config.toml
num_hidden_layers = 16
hidden_size = 320
num_attention_heads = 15
num_key_value_heads = 1
head_dim = 32
intermediate_size = 832
vocab_size = 4096
hidden_act = "swiglu"
norm = "rmsnorm"
norm_place = "pre"
norm_eps = 1e-05
positions = "rope"
rope_theta = 10000.0
rope_fraction = 1.0
qk_norm = false
attn_scale = 0.177
bias = "none"
tie_word_embeddings = false
parallel_block = true
init = "normal"
init_std_qkv = 0.0232
init_std_o = 0.0
init_std_up = 0.0232
init_std_down = 0.0
optimizer = "adam_variant"
learning_rate = 0.0011
lr_mult_qkv = 0.5
lr_mult_o = 0.694
beta1 = 0.9
beta2 = 0.95
lr_head = 0.00459
max_grad_norm = 1.0
warmup_steps = 361
schedule = "wsd"
decay_fraction = 1.0
decay_shape = "linear"
final_lr_fraction = 0.1
batch_tokens = 65536
max_seq_len = 256
doc_mask = true
z_loss = 1e-05
train_tokens = 316800000
max_steps = 4834
dataset = "wikipedia_en"
MLP neurons of a small language model. Each row is named by its layer, matrix (down: output weights) and neuron, and shows model dimensions 32-159. Each number is 128 + 32 x the weight over its row's rms, rounded and kept within 0 to 255. Numbers have three digits each. A neuron's up and down rows have the sign that makes its largest values positive.
A block is one neuron, or neurons of one layer that tend to fire together. After each block is what it responds to, as a language model described it from the Wikipedia text at the highest values.

L13.down64:125138146171133128147134157119118147095106095157081056139112172186112129098069175103147119134084100079157121146122081180095148156123131116131152127060105140081111139134105136141195132133038083089126112162143143146135148113168103115142150143215163076099092165141098148117079068148182145165084158111165156062119101105165087108081139159123101129119102152155112134131141119148137119136118
L13.down161:116084127117131075154179183162148187155145126140147048114147157109124053162152104112121172144118106169100091082054105169109098135142146108042143132086148090114131148067171166171084108143141139134126124119167138149137167089133130157047136145151102159139126146083150094180059093127107136152127137135128139169109113108114162189146144150165107184127147107181145118170090112122116147127072
L13.down250:074133134049163107077143099109093119138143067121144171098176152169103141134120177087127114155094227152125158141096108141202091117122165130073116160181140120111142115081149096115126115126090141134117128133123133147116161117146114075202184102151159072168140148129154135066138149099152147122140151121135110079117114077104110158152153104175111070080122171116105129131147114152132095105103
L13.down438:168142068131118081103143098136145093121134107147118101064109120110072092140129080177129144139137100112102147097133058115134138161094123131114139114085086134156148164114102038115099076103135110142157095077093126167137148120094214173081105099136132144122124172188164131114111129123108216149108112209097116111191150102152147164113142061215105130093143185137182154156199093164124120105119
L13.down670:147186163177110103168106111136174120159123133092114253150164121138116060131153164086170119172092189139083113102155104145171126089151100131106117047097164084142097086143130100122145105174133079150149071120100166209129097164107108116152121106120125117192181190144122174149173053070082125185092214137116125130063070147148099125117120108145196140104148126148107114119153123171152154083110
L13.down671:174173150107080137146190076131150112137103092161130161144106175189107184101122132097116153158084102113138063156138074106138177153167174139112147154130113168141103145091128162144156128123135144107161142252146066126241113149117143159137164137115125112163102188159157160092119147155073164117108132129125109079074157060102105070169158125173174166138136133137062140123136118132163193149162
L13.down685:146156122146154159132174050159172153050105128107122182133190131173152169126080127112115155131130109157123043158139109124175172206145137104134124133177103178115125148114079112162168143151209147140153121118162097088154095125118136099160164154163098111112171085109143176065120118067086117156175103132136108088116127157117146116111155147113157130122130162162138163153144146107171161131149
L13.down814:138126161073113133152113111114130131079140167116099064071107095115120154098137129146124131096114134151105114131122158140135136107055113163148092085139116138166102160067137138120116099104120093149117099137185059169148100118140080106148140083115137142140185102133151120134159097134066114149110182120154064052154141139103126137097100108128191176126208115153173173101145096099075136097157
Description: Birth-date parenthetical opener. Mostly "born" or "(" right after a person's name in biography openings, anticipating a date like born 1 June 19…; also sentence-initial time words such as In, On, Until, By before a date.

L13.down36:132174059139132165115082171112139100159093128142112123172087123074109071158141135140133164107122127142093154156132123142122093084127116042125113078130182097139120165116112143113069102119084153079148101128092043130137187103200131143148127164081072150089089145160159134134098186168153136148146102150106134119131186119146106114079149052139112105121128094148106119149146152137187106152128
L13.down38:092133095148103126121117140157062066101137170143155145141115121123100065200138095098164131088080128160116160165115197108162160142113138067108072151101100107129135167107084165117137078124064154060148075088139103156097184122204143076123109137145123101107072146128122141134117106106115173127092090148118140167122187090123119148149121094111116085098112082134168115152154077082102113109078
L13.down189:103081153127108147106111099040125171126170134088123049140116167117117130073130175088134171086153112153174114109103090171086081092129088066126177088147187142109119153152087179138116087110064146112121143140096078091140157158114123119108148178109193119107098175167100151117151148177070145123151129101164106134116174134096119100099143097151117154129084099172139149134084138154088146134190
L13.down474:206117114093112137137155098109139069176159128141210066090120145142135065182143099112103105066092111167116158109124106130184127124105143145132083066154189117127141111121150097114143105109201143136128150109133137142142110079072112117105128080102148131097109137180115116135154155161141136130172106112097124121162153180142174060136118190185150122133120078112134133155174160151108124143144
L13.down517:103157095099120110124122166082029135117106141085157122159111083155160103161095101118093072126140160174156192070118116167122125089139164103113116095141170103159076156115133165089106115101118124116197103088152137129135123123074158144187121199146163152111069128123188123201126079117155211085124116147155193154092131060140115119100106135091115097167064086126142096163118141162124157133092
L13.down540:079133076109143094124158150089093114091126104118049000186123182160115121086108097102081119133122153164130150132137096135161114120150162152077188150112128138154124149128117139125163182116133149075129093114151132209085120162097140134096159137101110108120133143150168124119131128184059179117126128092097091154094142073132176086147117157151120083118139118161126133105078132146195135145072
L13.down710:130102131156190132103143111110126101093131096126144007143136120111144102127105131079087074123128121179112146130157140096174199088175119157107124072110154138176169192102081141141118173137097101100141172107076119143130145076130178077142123182108121103137106136129134106107147124109118152104120079151103119160134131141106116094157138103066056096154134205142194081129114145110119127140123
L13.down773:142166177105152069165175125102099106139134152090123231176140155091118141148146164047154138101141098151177129115122098150148124140133106117066142201100075151134076118083142173114103064203094142108100127179130126134176104125137103124162182123149119128098146147077115131075121145185129156162098139090147097173085074154137088156124162154107100092153062153121112102152124121146108128108192
Description: Numeric separators inside numbers. Decimal points and thousands commas right after the first digits of a number, plus inner digits, mostly in statistics tables and results, e.g. 32.2, 127,974, 5.83 m.

L6.down39:137141106062102125109141115129116121068119069181117098112103117135134173185142116160110111164165177084156077074123093182151085156172115101119108129153180093151107156164144073135171166100123137130144088142226139150138127153169133128114194155060158135141110137082125142136132109105150199084081222135192110107088153131113192112120055163122061093148156129206150105136137087114153140099093
L6.down419:194159059077140133133140103159080083130096121106061201100151092135123090129110078080184151084140117128147134099143104106149103211120140096086173094165195113114150084161128109063112137105114135155091107122128171186125152096174109101131150174163171116082122120161114118137107105129114165135142137115139134132155207123144191124135137148062146103044161169120099117112154118122114136135129
L6.down514:097121111160107102120151115110094138094142164156114152120133087123169099150176132107142102076116144053129167089178092184130091116160111109123124105147119110138181192085159135064156152084094150130146138088091142143075093188147133046106126158125152109118083080116117112141088100145053141074090104127196056072114178108135138115160087183160100144081135112106121091145158107153109115122139
L6.down654:102106088160160164160152124068089078081124123200094124079153162099174123193120151095150149065177150115082136168172138175175117160109106126095139142192088170096139146199124128132112213097090154157127139143124119147110135151142085101121116126077155136098049086100107141144164121032121163158073144146098077142140162198166150127169132129174098101143150088090159132085123088122092143119081
Description: Punctuation after numbers. Periods, table pipes and dashes right after a number in lists, tables and dates, as in list markers like "2.", decimals like "64.02", and "12 March –".

L6.down92:144098161099179095101099158156140141200125158105167121132146142177121174104115137142091160091084137150135148111185149206122147160131125165098162083131088117131101118146176150140112079192081076095089124114143142094112144067114130197082131051170152150108141133149113127143133095152136128138133145085118199127143166080159096093155091164189139103138093138084143136155147153177191102111183
L6.down172:126154178200154146093132133075112113112106125097163022076125095152133140130100101121134150134113131133130135090160177130128143123104109072107114136117088173085176094149147142082097128108133123132157139113085132161125173085128134044099078126114140155112135113159130191107189113130087145171116141111103127143148163139146148127094074169127111130131138117163156163203074123185084093167072
L6.down193:128115103132091082132097092117150140113081100112159210140178062142088141111108131100130171090118161165128145165149083144114170144089109114104153152177135123139123115176165119059097195126110112126155125133132140127129120116147073085110108084095136188080130171204110207091103099139101128132169127130077136159088107074129186105150111132183162192090140067084208111134097080126167137141122
L6.down442:138134098165151136120136106128124140126124143133125024064141154130164070153101107097082100153155130152106137177068117146118126154092124142068058146135098152134158142138153116112082163075133160154134118110158101155122121065131080081155131142124108080104089188105044110132107050157085078160206111177099093093159136140091129121110154120168091124129131087138199109125150110202133117098101
Description: Split word-initial fragments. First-piece fragments, often one capital letter or digit, of a word split into pieces, at paragraph or heading start or after ( or a quote, e.g. O(ver), N(evertheless), 2(018).

L6.down247:146098106138109097145175179108121087161119107098179238145103105120131153150097133145147168086073198148148129174138061105088091035124166172114170118114198082130088135126044096140118080116098066206149123103119117156125111184157134110081126088132133127111163149142102142135158129122149175119125160154148074124092120064107120129125120156106142143167091127139097162090152100099163179115165
L6.down277:112116089075114165193141169107132163206151120122085148163133097094151161145153124133119124090110104055059146189082134156162101071156198102147154136118130118149121126153119133180115160128063111080119149128086071124090150118086143096086101144175182058170119100142140171082099146191115143088100106093186208116175068152127143082151096156112097181074096154077113089104134148153134144148083
L6.down426:143163210080156113170124154132144159095110160161111120113128133087149130147171095138157046174128176104033118172067169125125107132105123090152147175121103148065146147108092127185126167097154114144183086125120137162113178135115128104106165092171123117134175105125183106169153161130073157112094156089134152073095099137128110082127166072160209097109150192093108142086120119123130149091112
L6.down439:137078119103126159122144123138108134122093128115119151105159144141127172106207117124119148125136068088132177105108098098095135132109119117130128158159123152107162119119107156176066115146074112141108116091135145150143130198140126161084132130147149103149133100145132137110114155155099152105122148113090102074119145123120160118105108082119178117108091168089198142112134168020117144164112
Description: Transitive action verbs. Main verbs (often past participles) right after was, and, a subject or a modal, such as recorded, created, published, used; also some possessive apostrophes.

L4.down391:133138164121102123107195113148147147168149143119151096142162095146166177098142136151117092164163111124143093118128154123131131178134159074106193129140130131124158106129097155101099189142110213135124138126101185094137090083130125123096192129114121168116121128061108148221073179105139169109180092180111106133093199157136110129118135137126037159143142142130132091216079082104154168104102
L4.down676:116138053139159087127183132103146088108127146201145086129145083094146127128103112117083101151169127096093146163084135166166112136070071149137147162198142122125143127143201137122174117106158205110175136118086155093154107153108088130097089091117079135056115164093096126150131124165086103085171165107150102155102174120145100118114162127122088125114122154060144163118198117129146153144078
Description: Token right after delimiters. Fires on the first token after a delimiter: "or" after an open parenthesis or hyphen ("(or", "metal-or"), thousands commas in numbers ("1,000"), and heading first letters after "==" ("P").

L4.down639:136185163129120153062116035142109110115146221116152194136061189121101090149061138160197120159176164112122159091139120108105177071130093148134040072193112149121133136117148128093087068116102159126083082143120160132108152065086127147151117124157126142123167106173085109153107105126111135095146112202120129096170112094120189174148163178103145119162111106134139160098094086184169146101123
L4.down714:201091196124106125109187123161130115205053160088131173142104113113108096125135165172115179169109106146122166128136119144149186147121106149133170091193129111113119070121108119132108159122129094063104104122118166157126144105085135163173155113205122123183161088156134096135079088117180118114154112175143141133137155119171106063124115152169149121114087094133178146131115124135165109141118
Description: Early word-piece fragments. Short second pieces of words split into subwords, e.g. ir in irregular/irresistible, em in unemployed, ed in comedic; also born after an opening parenthesis and last or remote after "the".

L6.down249:123089122150109066089147153120134096126052158142115156128108101134132112168107104145131068151152138108131171089087127142111146100136078091115170197162120137148133099127094100151087114133097156123122194111143132158123133122179176132123098133142102111107149151063145059199108187085052131095120121174119075131176142095191103062146155125137048108191148122098136130080141128133076146209093
L6.down351:151167155158097105203150144108077101131147161118127123102128095132081224126087126168138112136112089104115135101116156107090146087130117146123199121103096176164187156094154108094120081161121124097149160137167063153107111128149101116162090137132128121138116146070092056075086097160087153109099078061140089041159162049129077108141147190152111107158120087109135162133138119094136124153081
L6.down401:156141104116105119176143156102097138083135125183132188045087142151121107181118130196097109110131094097118091207121101100113138085126134151135175109123185190113145079088094170117101147100108083111116086105130133119123161099091185093111115083195090090163129128120091082140141099140109056149121167187147129145114130142086121140113130104088126123163101151125103174116113135145096169125123
L6.down605:178171118104095180144141090110108116095099108111140180103105168103120073107115107174127098113044120089120156141079134119153138146085137150115165130102174133101163149069114105123161165181122054170184138042116147205139124113176119120116181129118101161167131117171154114171109110162156093142157151114069110109166117144074102098105142187143146129117088168127131051127182154172151132148149
Description: Forms of "be" after subjects. Forms of the verb be (is, are, was, were) right after a subject noun or pronoun, often starting passives, as in "defects are tracked", "which were melted".

L4.down57:094124132104142144149116141124097141137148120117168123126178107104155110150154125156162168154124069126086076147076229148203126214163094112077065096075101181108129144112173127090131150136113095119079194125067131137161142155107111106165063105150130109118086118115117112127139143097134150119139126155134085093119180173189123125106063119168119107117133115080164125111136138142149160165125
L4.down463:173177118137104154137109103162157135158142167197160122132142162151085192138111113077144177107172105156125106085162131123131103138089102104117102178076158107106109156089153117117102100112090132079156097137102077115118118075085119165125107148095162097124121108063133149155098102070144086101111113178115148112138091126154149126130114139158186109150109118131109071093087153134143154146157
Description: Second word-piece fragments. Short word-internal pieces right after a word's first letter or syllable, mostly "in" after capital L or D, as in Linfield, Links, Dinu; also "ic" and "ip" mid-word (license, Disciplinary).

L4.down403:149077065127131111140150103160127113180136154132094138132174145152125086172097111193152132128161081120107112147039171125166138134092089142177149120124097096115083189172150146092167097111138120159158163113087122096155114147087121176103166117150138154037152041106101077109154146114141132128157163097137090120164140056128160148112131097162119165148164137147123123116155093116142174133168
L4.down563:168109092172129111136214159084178106175133119137102138142146133162214192077179133123124191099145139135143119162166068117181131167115162162106077119087147112132123144162158094149102088135142134151189161123183134135175113181179095169127132111093114137147066131109099128119123132107132142145205147089077105155100132123116156132147141098131146170112123130151175134095116074180162160170090
Description: Line/quote-opening tokens. Opening tokens of a new item or quoted span, mostly opening quote marks after a line break or "(", as in song titles, quotations and list entries.

L6.down74:140095219085162097138107171143134146175164128185161118166098098113101164158192102147151095165105143133155124134111129082115075160091142140141153147121104102154201078138113149154104123140075168049125161183092175097123167122133158070088174125082108137174115128079145166142149138123124107146107162132054104099144102148121184147039084106098117119119165131119117102109104156192186168123144
L6.down283:150214111110144210135180122138117112144134124081139164094109123123109124121173131142079164137118184087151138089135099151105135031134161119079110177125139161118172082111098106114097137153123143127122117131090098137105211204175176106142140172147074103163160126135102099157087126123091164190121121139097085140145132065101144085116117117165080144131110097127122095092085126145197148107149
L6.down555:161142071133096105070137139178153093165137152128161119144124126167071133132131182131141154113160110108147155110144118146140143109094146130093157166087161152060084120146036084164160127166161159043150139168140115128148134153157126131159105077168169155110103114053113139136141115142161158100117144140086181099179183124159111114122173101089142127152171085074150118169135103164156131162088
L6.down734:132102148099143087130125158096117185143149067098157090134125141117143104151137104139103131124136124089075164173118149185145188129085084125120136132159158115100107084112132183106125139113178159149135111069117112129118128192133079182112184166148149094089120115170165132102113143098198097104146149125127042147191059125135145069099169159121100114176116117179170157155098136101160140144156
Description: Opening quotes in lists. Opening quote marks and other delimiters in tables, track listings and infoboxes that begin a title, nickname or value, such as "Silent Night", "Henk", (FL).

L13.down48:120156074097112117122119093060089134082115156134153127131148079149167109106170174165100148137136142127131181110143169168163102149120119155144123158184195145134155141108109119116130143095116162108115111121126100182162101069127111116122162092114114072064112168130062110104138167128171116167173097071130096126111107123058104148127093128103126091091111110065094139123098034149170080183098
L13.down66:105121107140141128117118053095096134134088089134091030075124113121129168203141100073117091123121137110145085123115180119092068132149106128159106099160093143106101106101142097121134118121158118167128138116111153155094130085147147156177147103129181108127071118105148186177135142063148136169071149110107157150058109137118101118104104080134101142128118244131130117119156148123152150123109
L13.down143:133096103081130099096141081110172135071092097123098017123116174177073110104155186136149137103084161125054130119090099149151152103077147128161118086087144128167158106071092125116138109117150154073157133107082151153121106130092075088102076139184193125125122093158095143133112159079150149111139151168143137129121153174126119171117146161137092090178107068127143139049119121106138132107110
L13.down293:107109098102137157102096145108065165135114125113098000122158178165186143115172146090094153110116117141114136083098070170153193078147207107162115179155127156149108149097141060080101128144111126104111140106145117174135164080177149094108124183087139104159129126119120124119133155143133118114139099089090086105123137184105103128137095086082064079148120146065140141112139136136197114156081
L13.down610:109102173115116126097163104113166075107106086142150000133132132125117152151120158110145123109146137110100148098090138150168137094092103194115123113133141135151101091147113154107128129114111167045146185141128133117116119097139095094087109099126134115157116109172154092110140101101144178137166115157134165128155165173135129129096174139117060133176110120121156124153098115136099131150133
L13.down634:156091179102120114151161139150170086149164048130116091139137118120116214111151148104141146139133100140125096105152161116060168092132143131137124123141123085122091094140095112073109119109151096121128157163138158090114095166207211116111114143106129120136115138143098091102127182131138136145161080144095125158094134056086141112113065161140143145115144088114133147113143098141160135110152
L13.down810:125104118159138169195112125102113156054119102127115080136092117129154204107071108145149109096114136145081093226050024171129162149135109160162125134093173134163140104156142162123069101144133154137156094145191096069139106095167129090144129054155135037115138157102115105108141120139118135085130162119122152119098119108178097145125186156121143114123180119142180147104169086140165092160173
L13.down828:143184127155159093071115131126113064099111111092096089126092084085087107138125147116099111127138117151102092168115123116156147128059121126143125124115163105159077126070115114099141131112158129097086135106116097137138158124142110155105149131161153100125122123132114105087065096091109105103112147122125072128120158079099159052164181141131099131164166142093135082088101200092163146124140
Description: Capital initial of names. Word-initial capital letters, mostly L, that begin a proper name such as a surname or given name after a first name or separator, e.g. Lisa, Lewis, Linda, Lopez.

L6.down169:113099100112138225092137154108122110137160092115152159140149131168091084161116164122100128136178224107159111125205117153137115114119109100151151126116065134127081045088064141182117098123120111138146122085118162124116159103146145112106132114102146119101145108181106110142146209155135132161085131127095111113136101128170136121086117103100162166142210119149121098103093132152167088144134
L6.down425:141139135098080109172108132103138132167094123098116112128146114135136124099108151156111094140153152149156211135092145149118089137121156156068117121113145145067143154109052062077103107185095098079161072129180128083078157149215036188137149116187128051121179105135141153157071130113104134098155148118098143090099117129174108168120169104203095091128173138133141133090086124157139162144138
L6.down708:187084125140152103209080167103105066080129092132131145150157139115172152107141137144142125157098135115130162098179175140134169103179156139093100099097161201126121137092113091117140120126196117168169126155192134078110179182181069149143165121149145103164140100156096198119149134116167154102161124085094116093118152144129105111133175056147080094133162096120180130071090081120152168154174
L6.down785:148132098141092181127101104102144116149094122142077131130221139153071060106083161148141133116173107153189152129119182149117086124128183141137073132126131089139095156106132117139116127129096089147151157081117100121116101133123115113149136176112103126110131144077135168188158133120103179136092139161198119134094169174150136144111096154105100099163122138100114141100113150128117132142099
Description: Opening parenthesis after names. Mainly the " (" right after a subject's full name opening a biography, before dates (Gene Shue (December…); also second words of headings or table labels like Medal record, Music video.

L13.down173:144144170098094119170162144137095146138091137177116168107130095169144194072166117147123135127141171102061073159096120088192166121077131108069098158144048147169135094075077173133146079116150130119100071194184083151200128139099138138196134088052134139127099113075136137126133133097139201136167127118068103059116135101074131107132136139138153145139119127109112151079128122115180155127182
L13.down408:133092144144094096106140145147109135077140179094134129064072105138136105117164126137129123153109166106135132193131197082122117135151143168134116124138089194114108139131114069051119105100153079121127098093142098144118098107116184104173124109116117102145130133120112094135145093157093125096118146141140129143067106087164154159079122108184218079104095149132124131125099160079157083119105
L13.down460:090103149121164141177173151118113157160136117135139157161132125121103170135107108134117232118140171149164145102139141132127173144153165116133133108169116180115090149109130088087104122116065090129176098175150069144128077134124176082127109122108106182103208170132092129072131087177131171128178099113072115128109135104130082100125196102132101203143122153130112087120096116108129145131128
L13.down724:101153163137133056078154127073130133088092082122143134133170164162130222071165122146119107119100107094129059135165139094171121114136144124128152105126106111129152158128149150118142155082140127172170100168152100114113080076123124147154153137122092085110156142121126185210141130112108199104154135131155112085078125163103092103116152157095100094151120126139109108081064063172087104080120
L13.down727:104186112142113136131118167105129090069112173121143163153069076188088155098102146146111114118071141145158075119118166110115054202103141165164105111114143134131146157079129142148123116086161184162135121225094132134093131066119073130155114193141069112166124145123140165080079083136095179164153127120174084096092070116184127169172135096074095156060195140103082139161089126145079138123108
L13.down786:104164117070135113054101117165027109107136113098163186142139073176117177123178156125132113134096087142170080172118118088110134165096128102132125089124099109128144122144142086120190101113143092200169115164095079162171134142129123088140170158071129162127082158124129153092105136096096115117193085122156114086102072133068107113143131081111077098129136131123117090054095125086105146126105
L13.down799:157119118130114127133126179130116094121103066121140125144116096118126177137067134107126147091113155111128093089132116128135188094077102123127134116048120067162115145195141098099077065153132115209110072184126086068147115136131137131094082110074117124134166196126132127143123170129070131110139085141159158114158105112121114185162071126116194175127164129156143135096157087093106178142138
L13.down815:091125100072170112145112131098072115096169133136110181193105154171122201098126166178145141149091102106125160118104110176125092083125097043125147110131163148082077154150110166107164124066152168186143133105109040137132088073178136145098140129133090108095128149107169178132094147121165081145173132091136137109111091147092105105113114172076062117096118193138133099092149092134144165102172
Description: Transitive verb completions. Final pieces of verbs (and some adjectives) just before their object, often after "to" or a subject, such as fea-ture, ad-dress, mix-es, made.

L4.down450:174130161151162139146141188112246079139116173161117008079118137140135074138163171113129049107138113071086080163080140139148155141116110151177139112104149098142155114077104177109157113160174128098114122159163126163151100127175118099084089075159129138110099140144149170181090109137110156138090138167094142134100144086078137096090169130107071041176135111086120109075140121145156148135120
L4.down523:140160082122134151208120150163108080100083134213113100153167149128133130148127072173095124172102087094142127125175075089121093125102148155109057129121135119152128114120124116054143137091155165076147152144115134099114215116093161085100090120116112122116049161129077100171102164147141185165136123166110171137129169143158120122128134136093082121153094180102112145162153114165067124153119
Description: Word-initial capital letters. Single capital letters starting a word split into pieces, after an opening bracket, quote mark, heading marker or line break, e.g. (Z)R, ==List, "Galilean.

L13.down2:095074108109092187088142143063149168097129148141111123128160099094153117111112139131132127186132135144122141120211086134149138158120137079179066086137132071146119182104089129111132142137168150155138123158134167078116154094093113195114090156113114121105133158058156095123168097124154137173114127139107132092131099142142152115122137115086155098105100117172098132090123138111097101128143
L13.down118:154169108101141117160131091159150152120174113148091124140167062087141093080135171154115195164072132111172108083118148156149135100086075104135108147113140175131115110114140102126169173123133146108105072130157132092114158138121147174154095180158139113102127146075158133122149103121118104137131164094163083099153110119172112124092179157183095056141116099123115168199098153133162122086133
L13.down207:124069168150165146116089147153167105138183076124111103041146171124126113175190123086127130168131149146150089093156135188104093186143135165104147144089134147141132156102117112154104135125161159102081150141104160126132113098071208151092120101105157135123133113137115144115129087176221100116133112163101113122110115126155075116089136142109091089156154133066183127135090125136210072183145
L13.down239:141133132073113126097106139155109143121139128109114160134155167140135081142124100114101111079056124125143158146134079062119072160154136206071112142075086105079136092162146078161164113092140158147133143110122187143166089150120125136148115155125093158144149086145160102104180109136136154132200094159170143097112115104097204178167141132079150180107136084184192161139143105169145161127140
L13.down347:210150113135146097138104167089077121125148139175136180057133096112097116093146043065164136113127113147111134128171032127118142077129153112154149109172142178109076103180063130134114075132174164168074116113126158075141126165130126116139140161076185194170130143176119098127066169135124103155152067125123137116217122167107122154111154168151150120162122128166152131153122127104116161158192
L13.down561:177084146118087139160129104142127097106189138069124162067177141103111135128144171118141143121090145104086127170121100161120148132146113154109127119100129137128083154150187161122088113100175188156096114109116161178106139156099107086213131137122110123117183107118120108073097163121128150152090132107174090108180174156101131101179079097078132075112119128182053202161183095074157159150189
L13.down666:157067104139124139102150074149113126090075203122156085131107138147130100125165172136146126185135113192159214128172186161196142116159186128123118111154117119125188152190141160087134197117138140172187131044150099129127170123131056103162124159111074096188132105102147148101190119130111156159123157144137157104135122105152081159202153151131115087116104142120143162161177074133162139120138
L13.down690:099133115168117090113089115133099126080091126123097105132095123103048094129088079149173143188095202152115148180123112128131108187100145184112139138113124107148146117111130065130116146094153121098087162126163071118153109046123129043130138168178105155073200108097150085144182166135142130166130142117132171180127115126186130123141118124122120128029154162169114160120124139101080140144048
Description: Mid-word name fragments. Early or middle subword pieces inside multi-token proper names such as surnames, places and teams, often repeated from earlier text, e.g. Warren-p-oint, K-ot-cheff, G-ib-son.

L4.down209:102093135181096114100102150093080143101143158104163091158128134127147172047135125133167137125114143152131133100124113075124207124129103146154147151125150084151146179101156121095154076107124136153157181183103088154220120123136126175128108078146117105076129169091182178176095104164150103110119129141122109123118149077115130145116093150130160119113166195152123097121133125067106205112135
L4.down281:116146158108135173116124109046133122113160063131162145103169181098178088088080131091105104092115219150137193165114136154087152142132123122113106114141091095133105137125115125191103124151168161142118134111089139151164144147105124109165207164172129093186151159140144131045172115092074123121116176156121139046080114176106178151157168132129205101129043096142109124064144144116147104129185
Description: Word start after punctuation. First piece of a word or preposition opening a phrase, often right after an open parenthesis, quote, hyphen or un-, as in (in Portuguese, "initial, un-avoidable.

L13.down75:140060147147125134155164153092130167105072032123083005113189095167135165113138083118095093159127141078115129110110108052131112110076153145115101093084079103118132133088147172125126170196159103124176105146126109069151143174130110161097170112152127189157121115026143163148137122140132119172092135100154122151136127088072174135136181130119137185110115166103133179105129063154154212138096
L13.down233:095077157143163114138151114099182125143093116137135000093172125178109095120142091085124117074106151130117113125163132129129201127142147092141086124146099104110164179096136135163138164108127125159170112119162091112176093112118144180080110124099082136112131079093124101143141178092173109123177138152109025119130054148141116124131207179176160091157135105181122126109099105160067058134088
L13.down305:068086120081079139134089081164154066206167144142151188156130116117047071151164171191138109180112165141126167158146128123123140082101147132139122168187108161120111116158088129190179142142148139135081149112103144127154160159162099117173118109094157180184130161145104140103141222083175129146141127079110090163106136074176145099135142091080118115168132082147085203152108104143173123112172
L13.down424:147097140098137126128156156080147117113156120106083174097128140116098107177107162134089138149120176114137090140149168117105166164210067171086124135170190110155112141114087133150133071121111152173117138156151116092163114151134139117104151056088083098137106125091109126133119101119172134126161224118093140095100083126174174146088114166136188128097065132160196134085099126061136136095179
L13.down432:122119162160157110171138099106127115154063073177141145146160089138138112112157087143125111108136137116099161169101054111123130132163161119129152172075120088157127059182147152143158105216124147151116111175140110115173117201153093095113098139138105162190150101125133181123095138150148122078065158119121115170100112162133123134127168164097107139167120085165100141156042140166128147151088
L13.down638:153120095083120169144099112109120160149041125125181020094110099117095100108133112128138118140128153108122118190147088136125109127145139155128102113147094074116102153138160118154126048097117132142139127158135097188132137098088134151136089129099137121079194107112146129130155054113090124189161152096128068127096144170124117179166173190106169171107099141136117170107146135121068122129141
L13.down712:202087120136136146113148122140131127118150151158128072138098086161111186177087133143166176098169100137140104182110079137120171117166108104119125126161153124213120143168108087172138145098158092161066098168201103154115157173212152121170133045109120087126117172109144101100120161148080176145110110068177105096138141179084119114177146104098116141086134109095147168117184145125132116168105
L13.down768:162104137111156109148099140149128082118153104071124100136177060126101117138091133163192203085091067096158142096073153081136139134087123158083155123124128119132141118215163074135139064104097141122159152139115151105134105100117181163101116179126091142144156113123179089143151145151116116123120126131155115136135118157140141062140088139113087051150085151120127136091136115116126125083145
Description: Name starts and opening quotes. Tokens opening a new name or quoted phrase, especially a capital H starting a surname (Hodson, Holloway, Hoppen) and opening quotes before titles; also slashes and parentheses.

L4.down245:150120151150129122159113185132137114151126074127178140103166087137153156101122145133102130167105102162140121135109123128153130089113182127179126255142134079155083173144095097145182143133149106168136126117111135142092094156130157074131141130150101136161145125097105103125084177095119175149125152155115126121079148149114125085124151116108116103112160086190111146128134092141124184145056
L4.down533:136116123152159086145151136098152113171123132065142230113153103150102141077105069130100124159074150142132103160169077128187111090140182117166155163111140119123093136129150150096205114138149085163151111110117134172139113147115130084133126117138123138094103155099167089141111117151146200137104129121128143164051112127116162151113123120105092122143084188114109100064180106105128128162107
Description: Verb inflection endings. Word-final inflection pieces that complete a split verb, mostly past-tense -ed or present -s, such as occur|red, arg|ued, see|ks, occ|urs.

L13.down234:074087121178189093105169091127139094111146131134143155113136199053110142194084120103168156144111133108125147198119113127142146191112120150185066074149071125118062104059131136091113148136076125154125081073140121090126117141118130178118112090091110186076117151120161163088174142156126176104112161093165154095101129110105082177123106160112123111109140098144122179165140085141196160088066
L13.down369:105122098120148090155140114177143112128134107148174146122137125095111124123117119181152097141106159158127139100150167144147158194134142128178125123153099186126162054096145150138141102151079131069187117074116159102156115152099148138084122084136176149125046108095090145094154123093112155071144174091132109103087162106180105031108119135136165110150165110144177146129133066122139118152133
L13.down431:127150085098124109118157193108129127125141162145104073176121165112149135094129099129120093124086117163110150135101149137127090098062070133199098164157143083196193113171139107135139127085151102123143112157113088080129130154128115097091130134100153166180134111088116137194165198238087131160144150152094136085110110127114147129116156121158159134134113118181172134104102158147162094130109
L13.down481:098100143113116118185139182062125145121121115096136195135147134156060131148078139134223123118045162096170176165131101171125084173103127128127164166108137083151146118125149137156132112146079106096106163118141149101103107159155122096111160185098108128103158150178100100068135149131164128134119134150124140163088077192114111137188096125123128093135126116133095118113134097104149140119152
L13.down506:106085133138165151107095140160083147110180101170148047159132128116064085154095067174127130105054096108176132137065092102133169138127085107117126042073146141191108112138103116099074132127149155125140123106149076091144117140142115172068189109160115095137137133163185125211162105158099163133102108124089111096166131148116136157095145138126091122108096122071109130101113122079177103118122
L13.down632:145157091111102120130147073108121130082127154116116116091103217157060204171116151129164135145092155120130110202151087142145157169132130148092087082189127131158086157045138133107110082103110077135131150224154111132184134160104168117145160080131122147182080117124130155100133123187099165128122133169108133081102136082149108140056139138145146138094161133129099114201137146121153100131104
L13.down636:164104086125121058140165095097168178085165100108136119151150131099137207095126126140131119159143155116120117097126079172154116144146073164088212082169158205185139080115115120126059131136133127186116116106163172145125120153141167193134139085085104108169093148072101036099038082121103111075146126081095116097133190152122134153077170207155188081131162129119133099117147158111166131123147
L13.down678:088174151144142104058188113132164140151123118133159245144121139126122120091107094134139137078164125104106170138146094111146171094172129123099160205123077089116142142179118138110136090093105087131183105122080148082141097176123166090119098147229168155089137126148203138103149175119142117099206131145215150133103087151068133164133103112099131121171098153105129146109090103133083146114184
Description: Linking words mid-clause. Prepositions and auxiliaries right after a noun or subject, such as of, for, is, was (e.g. "method of", "word for", "Mike is"), plus word-internal pieces in song titles and names.